From a checkpoint of a small transformer trained on Wikipedia.
Size: 3 heads of 128, MLP 1024 GELU, vocabulary 4096, 14.9M parameters.
MLP neurons of a small language model. Each row is named by its layer, matrix (up: input weights; down: output weights) and neuron, and shows model dimensions 144-239. Each number is 128 + 24 x the weight over its row's rms, rounded and kept within 0 to 255. Numbers have three digits each.
After each neuron's rows, "fires after" lists the tokens most often just before its 100 highest values on Wikipedia text that the model never trained on. A number after a token or word is its count.

L7.up549:108157171114121119117120152120120131140137153152113158124099153138146148079105103094146145120097106151152134127142148124135151088145125098096130110169112162124138115116105114118143175102118140104106151159091127096171133148117134115149153093148140152159108155128113157103135056126103148144
L7.down549:114145179140115128086174161112150146126089112126115113170141149109130149157115111119147109090063144085128118136111128150136152120116123101129161146117079172126096111126111105131121137196114123147154127102149186153083153102138111147174139141141152122144157146139164108161122138102127123117
fires after: "," 21, " " 21, "2" 8, "\n" 4

L4.up648:147106162157103145127132107110159127102099134100088128122128093150123137128182093123090098131125114118128139158093165101132124091099128138152110120152133096097129117127121126124160138119141127087108150163132148131151157161120158111149116165129159135131108119138104135105162146125143085101
L4.down648:125108131158138142149110086159094101126114162100135138142101118145131153127131138093153148121118150131153195125150134123090156127084146120097184117136099142108132127121148136113105136139129106167125141147164097129146137134093133109117083140088144127128145120141092102148136092103150097137
fires after: " A" 16, " sp" 12, " B" 9, " M" 7, " m" 7, " the" 5

L11.up863:094141165155137116127159118125119132155083124147180128114120120140099133151120083097150121153112126123113166147121125127128152120170109175150140124167088112148123124125153140108145125127127117111104142165150131134138143138118147089148146115176139088162147125113095130127128149103117137103
L11.down863:114139120162090123106111118099103143182136090134096146139166098092174149137149157132111157153084125123140131171137159148155139127156064125145129149168128103122132105153126088153145113115098132144121100139122179118144113136141151101182126130120116087110128089099172131111089101150106123134
fires after: " " 49, "-" 8, "." 8, "," 8, "P" 4

L3.up691:138128145124152142109100118117117118099141110126107125153163129115132099072153100134122141107180109130161130164091147130086189149143138089151127133128137107088133125123111164110124162131112144102135142127145089116127152125151115133144107122129103119127133111128145133117138079125113177144
L3.down691:115142172115155081121122152108189150160088109128092099162131148119120149131144094138143111115105151122129119121122134149119130107144105106103153137205173104140117186072113094171153137147094121107099120141109144112154136159094098149103126156121093126146142130088136123145125160148122117105
fires after: " " 28, " the" 14, " in" 10, " prom" 5, " Am" 4

L11.up928:172126131145123152145166166153113141122131140114144102112140119117122149144139114146132125123125113127137132149131122127136135125144146137165124067120143129098165128149148087088159096162113144130075150120156149137125141146115119111134086109138170123127130099159100133144072118113133135177
L11.down928:153122109140125089118159107117077071126143125144123117106111148115155181118124113140124110200167125080159111085169128098122119122138144148122144183145155132133080114146118156163100127091113119143176111103130099132169155164072120102099120103130093159113103101107136128155142151121119131072
fires after: " the" 18, "1" 10, "0" 7, "2" 7, " a" 6, " A" 5

L4.up765:120132100188129113112087160174135141080144150161148152100098136114139116123133160095133114135108155107123134112132127099150133108184148072103137110097136182124114152130134130136133160137129092119097138121106175133108122120148140134129156137165082101126116077085147122094149126101174165100
L4.down765:125098167106150123115170156127197126137137142142136147124103152084118117090118156155129143102134143165115110133105133159150141124106147121114138114102109118141126110139127142178118138147135173125125134146100119106107116128128113138148147140137110078142159128152139116088119159134085124122
fires after: " L" 20, "L" 11, " K" 9, "I" 8, " St" 6

L9.up219:145144162161152131196158162146156144084128152166141103148159168150137129074145111126108134140142067135108169134134126119132139151101116126122159130146135107122139086086128159095138152115144101153101115095077176154150139110155134095140071106118172140155108129097098177164074112071104115158
L9.down219:116107123125180110150101128139125179130045129163124084119168126113104090145131172114104186126096123095088141124139126161146114112128134157134101142181075161121109133133166157110147099191177095088111078097119144125127159112126116143142117116128125112143140131129116124160158130130171112167
fires after: " " 34, " N" 15, " R" 7, " H" 6, " (" 5

L9.up960:119189108118162176158158156138123100153119075108117088128092104114071115122118131152090142153083143094091118121149155152151115132140174137144118130149157129182115117108149134107134133113113084164133105121097128131143126130119117123148126090155114104172106133110120168153127134100147121151
L9.down960:135100141112128188106127104138139090138120099162088135142127133121173125098120163122094100105108104104158152073151105122115127118116103127096126135119143158123128124118120172139116100150149157112129150107075151140121089102104151139085129135114109101115153161116111099141173189135099166157
fires after: "," 28, " and" 25, " " 7, " large" 4

L11.up1023:159149056096111168107115139135101103134100171129117101161125118120109135129111121104144110139124135140160118117124150122162150165102110136115147132154125141114208090151153231171109101172108093109130137139123130143121166135123121164109113091124148103138085135123135156131108116123116146127
L11.down1023:148145138115184151118099140144143193102113086171120108121124162126129170112138143179108117117132131132112169088100133173132113146138121152097095120119182117150152078116114146140103180136134163130087121101118105070170110093127139127074158118087104144125136086133079136118100107122105108165
fires after: " |" 31, "." 12, " /" 11, ":" 5, "R" 4

L2.up368:121179116166132144130096116092124131115091077169121118111104114128129100105183110164136169128132123150107118143148138123118141147135088139163112125126110164148127095173109137138149108100145137097129123116145171100121132137122116143185150151128119152149122116165093113158158093109160102102
L2.down368:105158142122208111123118158155115113101108137130136099159097106108103148186095087149132127112098155096084112143132111147116154087095112108110112126152108139121138173140134156192141155114143158140140107144109114112082095120123149139131121137146127153142147174145135121107114120087133169127
fires after: " (" 26, " \"" 17, ".\n\n" 4, "==\n\n" 4, " Mc" 4

L3.up435:120120107109143111087144131137115143119133121148104169111113157101161123110148196118118124163097129112129143154136108109075131121088105131118141111161145106134143127127114135137106118149143159097144135117133132085132103192117157104158112140116145139117116143115185118117147106100104127166
L3.down435:123134148123137137152145112123131112102129138111118106136168129132094104161094097123161101151099113173099144144122125153140130121141117108129125156099106152139116114169107082148153107121130104148135134095127131179140131122131132164118154123127122093128113116141098128159082156121141122130
fires after: " in" 51, "d" 5, " " 5, " to" 4

L7.up402:120163154101132126167144133096155115113151139154131104147138138108082123118154085121143129134129123142175133130089091102097134121152092152143104143171156194144099153115117124118129127140135118172118136149156106104140112125138148130184117129150131129124149147119126137112118089122106131119
L7.down402:124150155185137130123129117132152121153163111156127151134094136126132143110125072166078096142185099126110111116126098065174114124153116144137166119161107138093134128169122152115138131130148107106136136155148153119125128146100127100127155183146084121185109149142112105133118168100092170129
fires after: " " 59, " (" 14, "00" 10, "," 8

L11.up342:132132113133184195131131093117135113101134135106132160140120159127130150120146128105101121150156150139139115107105164107075124108151139155132124138137124149102155148109102175150084119145103135102159084167123096169124134145140126141094150123109107170137164115148107156133102103125114113154
L11.down342:150110145145181139181090108136145120146123175124135160118129143104112120094124137117110125165139149175144128121110076105136149141109078165156155074131131123131174123134161125132138111134119142126109135101103137125140151154127126159131111131164105116164102135140121134083111104107078126087
fires after: " " 44, ":" 13, "aged" 5, "-" 4

L7.up578:161146126123100122154134130127124132128119093118155147084159127138113135090130146163154109136188098099116103126108120157098153124106134154136141127089144124134099140127185103120108124142150104126065130121103111152121147141162118088110101101121145064152123130092143154145147130118157090110
L7.down578:066146154119120160131133152141108110147144132144104133171152102171147111157148155129128113151157141093119115174151103128154121147128163131109122089127119127153164099093125135088156140149152101135163131131155131143136141134166099133151133111184158097093096145110086094105202109104160096119
fires after: " F" 25, " A" 20, " a" 10, "F" 10, " f" 8

L7.up984:141165077099129152137112146162164164100136095126117172093096173116145166117086091138135116122095121149119077149125111104140106133108145111147115154148151185137103116095166090123145176105135124119157138145149114136109147119133142096105100137092119147187095128111154084091100134152083141121
L7.down984:135149140144132135136125109158064107159102107097149125110085139151146138121127128140089136132152150098148141132156115128118158147198129141128064118147141091137079106086152149141074115105117142116126148147105141119161128119144128128098128088142150110109139160140125124116092147126124138135
fires after: " F" 17, " P" 10, " p" 8, "b" 7, " T" 4, " sp" 4

L2.up988:176117146139141093086105115137147141165126147096112126126139151185113133124156165132094087161117135148109187141118133115111136095121158126173119095168146091150103110105124113125170111115128085100155111134140136104091129112156136098101139123141149110120116122106127095098076109158103168110
L2.down988:154146133101129102136115148144091141109143093154141089136114085111125129136092122142134104087128109117089148104118124151159142130129127133101124140126127115109139172101125095148124127135088152156083073139120094147151138136114120113098092150182164165152128105127141158128097138113134130108
fires after: " St" 13, " L" 13, " b" 11, " W" 9, " C" 8

L9.up202:109101155150145142102112046146111164108108107169122178136113169120141095108152135149110104178145120124123126148112132144119139189144130155104152153165138136138088113121117137078120113128127133116136139126139129110160145145139158126149121126168094133109160130180084157151162124145082139170
L9.down202:120114162173178131134098117140147129135126120183098180155101182097121089113131125153109093146106122127141098113130130145130117148112117152142151097136141101111132099084099144105129133120075135128147149116131119109106141146134159149132114170113095151106128094194117147155137144136116152176
fires after: " " 40, ":" 8, " in" 7, " since" 6

L9.up815:167146115123090123092172106114114112115148130111130115153135163126088118142113124116153080147112143149126152133106101134132149132147098129165138126131100112116123141138200110134140123122155123146139133152143123116112147158122111093103061152115115111142120153124163177114116132119112100136
L9.down815:084118094122112092131070123090126097116136127139128126177123149138110102155109132121123116116147111133098129098137131130145080091169120112124093128135176137117140099120149150177088126096090110138084155157159060118146114111171126148127057141150138101163107123097113130119087143135139106111
fires after: "," 32, " B" 14, " F" 10, " C" 5, " mark" 4, " P" 4

L3.up266:184112122133153094128160139141110129156121078113135140104145131106136111086101137129116109148168120153122161082108134136167128138156105105144107151163104126166109148146141129176159121094113121183121145131142155122107154121142130075103132155123110102106138092140161149133104092104135133106
L3.down266:152103136119114068139153054148144117108146095155139084124096124140107150106148101098126145141147128122137108111124145182093171130105143138142119165115144108133112127128141158141158111100156135174167142123115132101134133102136127128154154140125108120156135141084148128130126144158096114102
fires after: " B" 12, " the" 11, " d" 11, " ch" 10, " D" 7, " C" 6

L2.up152:210145160141140124116098146146128113114128118114137101136150089097081172106126099109136131148160121142109154125165100140131116088113116142165160090127117136156177159109108153101117100108113142130113126086121116136148096095136088128140118140145133142118106112129118145141096139164147153180
L2.down152:146099120202166109144157140132138125177118146167114129124119143103096114128097126139138136093115128078110132138149111162097148128108156094180092144080113154070150089101119139104144098129174122114122145120142085122121154130120121104119107114144141112142156192162113123136154121120107198128
fires after: " N" 30, " C" 9, " G" 8, " The" 5, "N" 5, " K" 4

L2.up462:127119120122112164108157118108110108118116138105131133146156152182117086064138121175119136110159153163135144143163137101099099156090104064103127081134142151119088114166137091133130081170154135177138098118135144138170108110141096099113115129103172105131127135152143135147119102110130167138
L2.down462:122132114123165110070151184125101115174147135066129145153114154133088101139114151131151109121130164110112093099122155134124101114130092137154109165120131146164102081135128153134089186137102091105126161103175120148155108122139140123108147108123154101142120137114096131146103132113161092102
fires after: " O" 37, " o" 8, " D" 8

L2.up791:128128107111129123128115176116125144101098142142145141055138149175118133125144121130154134129150152143165192101127138138141139114182130143112134114084123134125078122114105142105132131122153138099137163114170104082150121106152064161135137068127147122141072135116127114084142138130158146091
L2.down791:116119183152111153116121164144134112097102101171120136125162131125104133114104112132123132104139092149066113117110114136141197093113129142126138140123123164092128119138125110169136144122096142146113153128134117122143155149145099141093165097110152076147112110129116140092143089084098086129
fires after: " " 95

L9.up811:127151144113109178114135122129135122166112138096081123133148106132151157088154154088099071122123136108104128094162116126150117114160127130159153114120109127045104121157133140114145141133150141136136130169167136129130124141177107158085126153110112112134111108134091127120128126112161114140
L9.down811:130097161133113122155139170111129105130171125163136136173135125124141142116156112118165062158111115094162166121138119117166128097139127173126131097122129131115056128150113152124107134151125150134136142137125136101082132083141145119140150091094124159128090104097125097103149127145099115131
fires after: " " 33, "1" 9, " more" 7, " of" 7, " approx" 4, "2" 4

L9.up382:155181103142191093091113149163121109148127150134105107123140154147117137107117141126130124193159129138099172171131108087093138129110134134093128163115143074094102145094096107132156133155130127144093080126122109104132156127157105064139116141102156121160159124116122100116096098139139090137
L9.down382:176112109123148110193114104138128156107138157135091139097132135113107118130173156124112119116203141134163092122179063118154076103143140135085115145065105139101146112120122137113155090155113115114152139113109126127118141160168113141111095122078106141121129123121104151161119133111152153117
fires after: " C" 13, " R" 8, " B" 8, "L" 8, "B" 7, " L" 7

L4.up549:102111097160107087157129142148161129079165147125092078096115076140154150124184127102117140134099148091137152170094141103141147113140131121159090090140160136140146126125096114141113145117123133124122116134136127130147141121127123121190106111144135104146115142146078110115137131113126117123
L4.down549:150082119080139114145117107126121135102163131144110117118162162135128107147092150079104184135159108088109084130153135121141080150140157113120155106124100100133111107140139108142144135149155134124135125154120118116144167123132145117136099138155108110101151116126108154132156086111145137132
fires after: " a" 21, " A" 14, " the" 11, " to" 5, "'" 5

L9.up876:139119119127082126139095116119143104149124093138117140116157128160115108081108159126121145116146166147162072107110129137169098165121104084093117087132112142116143136141159151096112144154094141117128126127126128114088142146129193119130144156082105149151106168120160132167144126149109171155
L9.down876:109074136142100121151115108173128137119131148088165130128082075126129149111181130140143136092110155102074165083124144120135134143180112196155098120188119181089144149128095178119160147139086156093154101122161090130146096152147161074102120120154116124143113099165120119144100131094162159106
fires after: "," 39, " United" 8, " South" 5, " New" 4

L3.up81:128102122165142162181090135120169139095096107105117174098167116142114153078153156117126101148169054119113150128103135126129168148125119136137118152128169151142106104156130159091125134109149099099132146138155124124163127195162107114110146114132127111132125146127119137116139140070136142117
L3.down81:111109126140151123137110122130138112120120098152161118118124149126137140167146133133160130104117147152083094084155097168123144106099107134117105146140091140129128187120109088150124100134147157147134100139096099168115149109125128138171123112147136102114161155161128155107132128109150126119
fires after: " " 37, " a" 10, " (" 9, " A" 8, " $" 4, " \"" 4

L2.up946:123129152163144142130118133152134103110123089084104122119130077103154121128163156131108147165149109156122141174141140153098141099141106106117135114093104176150112129122132129149151105147163077134135140122137103136154159153135118141132134098154105134149128145162111132122147115087153181155
L2.down946:152183139153121097129128136104114095116112109158114140120107112115101154131132082150112099097139148118091106121141115105111130106146136133075121175154150106133115129104089153132114166116127177117148111168112096100125133107092113140118139093104117125147155111158117124168150173146109135123
fires after: " (" 31, " \"" 12, " the" 10, " " 9, " Mc" 8, " $" 6

L2.up1022:143169124138122121158144166119139120125101182105139080105111149153171086118102100117172142120111062136166108121130068117117118125121130136095162112148154117081128125180121136137136147137122121126114117112159128167132052134145106135115094166101109134149178098143106150110130117086117134143
L2.down1022:124138138107135155195141125098103152081123105146125117173164129116149143156154151124126099147126137112111148155093128133127143057141137121129136127143142121141118154124142124129146124125113121153133131119130124103109139118141124116133122149096157131097088118171115180121136068119142127176
fires after: " H" 26, " h" 13, " La" 5, "hem" 5, " he" 5

L7.up953:151113146165120146112158127151086116151130107112122099138112142094139154112127140105099109108117158165126098108136136113142099125096120113128113123119143140078149104108093092114133142190151114140124131173165146121121170108176150132129100122105123174154130119100120101123148135123140092109
L7.down953:113131138116129152112149120144118136110190143119103125150151138133147142147146125141100122143073118117140136131132113157129105121144114105134137152105054135095153150115158123133076137153126137125142108102100122065127122105122112110133125119137121086148112190135129140146121147132120108093
fires after: " v" 22, "\n\n" 19, "born" 11, " born" 8, " " 6, ")\n\n" 4

L7.up587:176112122137148146134104173128117073119154077154108123120166107128164098107154145118132147185141100138130136134115143141149080125070134135162088110172171156147140159147156110136125145083134090072117144143144142125117089142141108159166115118123122152174170113110158129063099134141149133124
L7.down587:150115149142119127133096119079139123139138098150158087137102155095136130105136117150148123136189109094103133144174126106155147117141077143150124145155070116143117122118145148129106133132139144132121107092147160099148116141111090136150114147139124100135114114163166172138139125143134131164
fires after: "." 27, ")" 10, "k" 6, " K" 6, "ok" 6, " hold" 4

L7.up910:153113101086136171110141150138137127171130133147157118068156123111105152163108122122159102165096132120114134122102121139172097118145069163165116148137150137104130124079117176110117167142165136102139133184143110120128125134157086125176131137112160126101108120122143123104151131163163127125
L7.down910:119123136120139116154136079111147159128155140140090107144159106138108127146148114152112146130111144132136098154134124120141157137091139140127116098110127106158127130158120098164128124118075110162109149108128169147146085140112156169150130101094120130140145149189136123086147119128117084082
fires after: "." 54, "om" 6, "," 5

L4.up234:186135157135103138127100184143158127097146146133130129113138144135138130091160071103146154133151121138097134140105120156119132125143141161121135137156152115141142160078150122127122127130101117102137122104079122123145173134109126077151150108088104177183134142116119094117148109155136146168
L4.down234:170147131121104112150134170149081141153132154140187156120113129124168139146099091092144143114137130088119156164148145139108078159122155157088112162175093155111104132117098111117138093155141124138118140136146099103171182104104099136110164146137105094107136127130092166123126145111121131121
fires after: " N" 24, " the" 12, " U" 6, "," 6, " n" 6, " Mus" 4

L3.up812:114109143147142124117148139079135163097153148152091141107126134141135083074148129171114136154103148107177134097137117096112143088108118104153133130138141103121148132116093117139109147131159130168171038104104159107141148117125164146132122125094123121124126149141110141104114101153131132121
L3.down812:138149142090114138123103147129080086071140140115130115110126169132098163118119113113143098148166130151107125141114153131144103137118147134151144146168126110147126102162162144170121142143166157133120130122134118149094145104154123142060092102152101130139158119154092115107134140163111131148
fires after: " O" 28, " E" 14, "O" 8, " o" 7, "ce" 6

L8.up788:114095115147128140106140167116103118143141172098148118133086087133098153140153091133101135119131125129152107118125118105103135117133114126105085130095142111160148122153137185169139091162133083116132118099097126120126140154125152144121128101077109111106155096128139145114174159134117108129
L8.down788:131116110134110141057119162111107107148135125124145136104161093111131172144111126151135139145171135133156161098153157133130128072103139185168145140143108178158146096146124165143101129178164120098125099131105141083119117118100118165085099156145165101105104114103148141120096099152125152123
fires after: "." 35, "es" 9, "ers" 5, ":" 5, "as" 4, "aged" 4

L8.up982:092133112115137144145128092120111115153138104122130154160093166090156121147142135099104156153135149102114147186145120148149121124144081111129112121102133129118125133156090142131160152168168123119107136193154109128118136098112208143128131144126103106128141135086154175115147135145140112116
L8.down982:154122131114111115106147111134081156132140141152110120150150096097101163176143101154142142119130179138105102127127177127114169166100117085138085121104135134113133145144150119073151098165103156153133125091094104133088152120091170129130133118134134129125142138157123106127095107140178114095
fires after: " Ab" 21, " " 20, "born" 10, "with" 7

L3.up305:112080150128127140124146172110120145147137129073135115156126150121099098146166089142137158094105123161153097107173137119140152136126119141150132085140100126125126122114133125157178074083146144126168142160129118122133107153170084131116119154095137152115120105155119180131101141115166080094
L3.down305:110109135126102065142136146134093097129109106134111159152103155147104147146085121115123178129143124133120104105124119088153107071117108102085161110122150125134115116106110176127109158109126121137132128118135152114117178111126156122120077128139113137138107140166119128164138145135155142139
fires after: " M" 14, " Mc" 10, " C" 9, " B" 8, " Ph" 5, " m" 5

L7.up23:092130118139125142106163141166083150143102166127095146104116125193164114124134080151147099125093099155137139112143145121119134117114125123125114095128132157126170114067117089121113141105125085123115135124164123104162155155120145154104113139134115180132121148160062117108125111097175087124
L7.down23:145130121126171083179080171130175099124144132113094077134144126123141173136122139152129096143092126135126105118159137106125142130121135133155126110164136140106130146143107100141075074130137109113136161135126143109134101103154125145082123125090158124139114101138135158177110168131151155135
fires after: " " 23, " L" 11, " V" 9, " v" 8, "w" 5

L3.up842:128146125138169126124123103202119095162138109132124111127141085142168084120152105135138143152138149122117120126129166131155180156090096094155151085156144168122131116102094147098143136108134162122139107136146172136167159146151135115156138158127107122092124080091152128138150096091137128145
L3.down842:138142165170125151132114122129151158096111117112100164139084124099111165127176112113079128102150157111137152143144134103143135100161133126128129142095143112106104149105103130095106162145109122088123111112111123153101128078145111166133118128144196096154144114122127103143120138145109113125
fires after: " " 32, " m" 16, " M" 14, "\n" 7, " ob" 5

L9.up179:144143121141162107115115126142116143175141138115096136099201134159096149123165135170174131135124110111198126125122142119130138086099086152172130137146141146123125100116188101096142118163125115144112143117121088184139142137127106109132110116125121136152117100066127145129116123101133123174
L9.down179:165115124156114182143152142104139093151131123159110130153167151165132138116129111104119107104128153125085092149161142128134157161099137082163107097098076155126131168100104094185104131129150167158156085135154112127137091130135168138138093110153154154166120111124118150076160072076125141071
fires after: " f" 22, " F" 10, " a" 9, " A" 7, " T" 5

L3.up178:149114103104142088101124104108119121126150138116150152174119072130137154132151108100140122182082148104130141168132151082122133116128155143126128106178109108156113081130152129108169111139108075126153120135180148148127157125100116103131125132088144106124116145116123170082144175166125135116
L3.down178:119114134124136133118148157085119108117132090146140164107115133130133115129174108106094136141181101100131151146124127130069143156118147116121120110174107081119167151114128120080143157102094145059172167154125134122136143143099117107151130100087133161155165084148115111132122143159125118110
fires after: " B" 24, " b" 21, "ac" 5, "osp" 5, " mark" 5, " M" 4

L4.up884:140139167142094122086099089083178151113101099140108137189134140115119120137145107136121101123187142140118156142117154123103139116133157121134096111136112068156158118137113123149091125122148152158114113116119130132104123134136144151114094131130134116131145126117147143082106105122077134135
L4.down884:164150182119084114167087134129120087166183096145096143125103097071130152139131122129095127123139106130139148116141131121115124133116169137131158111180149147098132116123104133129144102150083135150152126132139101130131160099112128144161126152132145142126104103103130093132092154141164125165
fires after: " the" 19, " M" 12, " D" 8, " W" 6, " V" 4, " Pri" 4

L9.up820:063116151120114132131119105124139114148134099131104130081112103129150121163115163109201157126142100173115121110155146116138129146174134064127148108127112079150126138085139127127168088139118153097109168107096100114154141107120113102116127110108146101119128154115186127145102130139099134118
L9.down820:131151136103104135138161113156105122089137197134146104164141106123131117095156090140092087129083120123130101114139096105139095117130109110121134124170141140103093152122131175124148108160143130117130116097152161130128147110145122140124108164158139116072141123112118138144077146145161147112
fires after: "0" 27, " |" 20, "t" 5, "all" 5

L4.up860:102104113140143152149128122114112130159126086146108130159159143114110152099179133123116110152089102133107172131132122147120154153151125132110119126111178139146105110136093133124126111159083143125107116181128144124085175117115147114158147137099150129120142149131120129104142122140170100089
L4.down860:119127114126171105125127155124154079100131151147114140180116141123136140170107153167163113112070133183142112112096189148136133061115138149148146147137103123151107153134177126143098158132143121124147165096115133137095112138159098150144134172145119091092104101146126102130142177117141146116
fires after: " on" 35, " " 18, " in" 17

L3.up834:129129126096096098110136147116124120094117145140152153086161168145083185133133117079138088127146135123121146105140105152107137117146138128124111108140145099138131113177113133134108086153161130084089111159156133126154099144066072155130146129072109141154106141124075138137152104146131116139
L3.down834:133135172139145111128131121149130088123116098124103142168131147130170094131145148133115191096126097140097094119127141125124153095059128154167129136162138191131131125074134082136150147135072154172140135099105114138169158148135160085127142124154148106122129143130130136168122147130134128094
fires after: " " 66, "," 13, " −" 4, " res" 4

L3.up211:109139132162134104152157131124133110098135118109147154120077090162136114102172127096109151146157105141187131151163131142147161103156117089164149088143161107135108135118137159112158150104154128148117112158153118134130117107167140098131117105131154110103091139167094092117085133119186153159
L3.down211:113124149126123151149074093107114112105146095179111154130161132110128108140130115128119120044123097140108153118144170117120121108145075137107150144112145179076125128112107154123131137108092149129129110147125119129174156135124113111099115100134122136192100126109141129161112145137081098146
fires after: "0" 42, "1" 10, " |" 5, " comm" 5, " " 5

L2.up986:154125164119150130125132142152157092162132153143120085116129141138158144091123133129169165122184109105157127128094124116152104149111136129188089115151112081145132121105131137143100127080126109157129104124121104114150096093128139119116100109100163078138156137139131129121143106108120121144
L2.down986:129104169143088158155157074125129118154145129110127101128119169166127119122129150155120128113120167134093114205109092133108153126139085113120133138144120084164098149093141082124143132114150150117149140137141146119147190146113138132101121092088112176145124139149124178156151145099110086140
fires after: " (" 23, " G" 8, "le" 6, "A" 6, "J" 4, " J" 4

L2.up590:170124131099092108085109133167133127186134132144089129123122133117135144102151149121138177145135179089135116110077172137103149128145067177135182137115143124103114109098135144136100131111141060150152120116170098106125117144168125127160128071116144145116096136088124095116125180146132145159
L2.down590:153131100102179159131135139119109115092129144120138149087097162114176157174120085130107133130187155081088110140157103125082147111120133096115108086117139122156113102114097181127112092116115081133152126131132186160132138111150126131120124114101127149146089100099131140132082117119148117119
fires after: " G" 21, " Ab" 20, "eb" 5, " f" 4, " he" 4, "F" 4

L2.up399:161138147130134172108119134137150142190157108125162141115075103133131122114167108147080160133141100106059150139134163100125143135136145118120135108131130095120143137090152133142140093109137132105137155130144115095091138116106110125124154127149121143131147118141120105087127112102124095137
L2.down399:129137138130163135088097143167096143125106166140150111127117131106149125142108129136086169120165162102135123132133149122126127141108153165120147140134093142147129140119085100126127148148105105161156120132084112132081146114141125119115118120109139111157129121086123156126156102098142139115
fires after: " M" 32, "M" 7, " per" 6, " the" 6, " N" 5

L2.up438:144160167167145110117136129123125161140155144092135119111142135115071122094132130115076151118137129164147132135146075096139115104173108102184168112146135178102131109115117163126125121134173121089158154120140143116079154161141128115092122141079166118138121147113108113093063134114096123130
L2.down438:129120138131141160149145122148092118096120167137135156137095121107096167097148138125138123170102130152131136126163110116142139124154117118127129131125131183112103133110129151109093165130082200121135129122112169129126175126125121130106105105125134113108100151076111115147135097152083128154
fires after: " I" 17, " A" 13, " B" 10, " C" 9, " the" 8, " S" 5

L2.up896:090125132118118113134138171147135147136110100086112131159142106114132119165107135116129142187188082102209129093129137152141141130148146130133122139142096093137107137122115131124115169131160129070115114155145108154160143111188148076116133101091136132133091075128146117143139141151192125124
L2.down896:127103124147127151137146146094116104116121159136169119125140166133124175126114102110107164118144140140133097118166083159139074082170138134156111152134109128154097095144130174133101125110140117122131165095072139130132113090120104135097126145110114097165129135097154151140112194140151132139
fires after: " Ber" 14, " T" 10, " B" 9, " O" 7, "T" 7, " d" 6

L2.up900:109158124139124121127107136108194141157123113090141160106118125159162101114166143090127151130134171076141191129130161129132100107158145160158126129111166147154085075098102151072103126109125105119125147161145154134105148143146106119151105181110108126172118111133114146106101140128138072149
L2.down900:097150113090086119109119128091175138150116141136165149125121129130146130112125196121094093119114082109174162163170120182136139073141120167183160105113171154143073113087126149097148080139126129106127141134130130095122087164125118105140144157114092159094112129133129135111117167124156130126
fires after: "," 40, "." 13, ":" 12, " " 4, "A" 4

L11.up465:147146156150175099131099117122120147111119135121108113170120137186129124130145091152140162121085139133147174153099093091138141083169105171110119142163135149156112127170120074143128139148131131123130156112150166080147158154111139100149174085089105112120127108076127163129100095156138139151
L11.down465:142150173121112109092101144139120121107113120135093153085091105109119099132146108110128107129135165140132137123080099121163148099060134155100121135119098159137133081143096116151155143160121111167176087088117096155146101140155109124107121123127091131122128113111151152151122078098139155129
fires after: " " 26, "," 24

L2.up790:157122112136169141095147140096106114095127084114135119081123149128129151100141108107124191135113146164114126105118151133132157117142120099110181129106120148143126128110161152150130135109101180119147161111156116128093130151105134169164107104111123118117108143124165110114139139121132100161
L2.down790:167122140129130128125101111112114144153133168158117142122159131100135124106124098081121138129117092128147116126183130133175120088119159127160084180156149150120123128095078105149118138127129107090108121145139140141124111174143103161117135119150129113097115146126174139121140154113113132132
fires after: " G" 25, " Ch" 11, " g" 8, " Y" 5, "G" 5, " J" 5

L2.up463:117141105107146105113116151143131138111146105132181168115141090105132117102134108104123124159193088166118145125148175099104102146128131117137175085131087136139151133131163143091106137136148129168118109130138131152136146149130131132137131183143165168151110111123166096138128068112106140162
L2.down463:106162127148126081123149083093149098078160098159147149099141179126076095127083150140100136141127131159131133130149137134158159069120115186164108134105132102130108145111139155123148124126116154104108192099137088137095139139157105114129128075163135133173131118131136141137125097096130116160
fires after: " the" 25, " a" 13, " C" 6, " A" 5, "c" 4, " N" 4

L9.up31:125119146091107131122112111164141100124112141089159105099093200146121149117124110130152141109169131123116170093161142103134126180127107086124154113153163103146132097090149149150115111035139131102124103128128147127108101088139143138147146110187129155145121111146146118133095124167102125165
L9.down31:125133118104095157111146123137069145136158139132161156146159177112105148131163162097080126099109106146158134152113158136102109126114120110080143136124103168113149121121155121135126110131112128117159120121120090144113132129094133123132112120157088078138110156128126126138142134162092083131
fires after: " " 52, " d" 9, " (" 8, " |" 4

L7.up928:169114065173142151160081152118142079135104144157125130099133107126101129122137115110153154169113117149151134142104125142170136123129142156142118142135118123131137134068178133154090162142136146151166141122137116137168143150123144116181152117101142132096120135128119136126140105139140128131
L7.down928:109070120101143086105124124138107100129150104133121105165155159159118117132138103179131126113159101154091125168127144145114138149132146159114090134166066061144115125169156129143145112097090168140118101152151179101141119100122129136121140126122087097169124127113132135151171111185166143164
fires after: "." 28, " I" 8, " |" 7, " Z" 6, " E" 5, "I" 5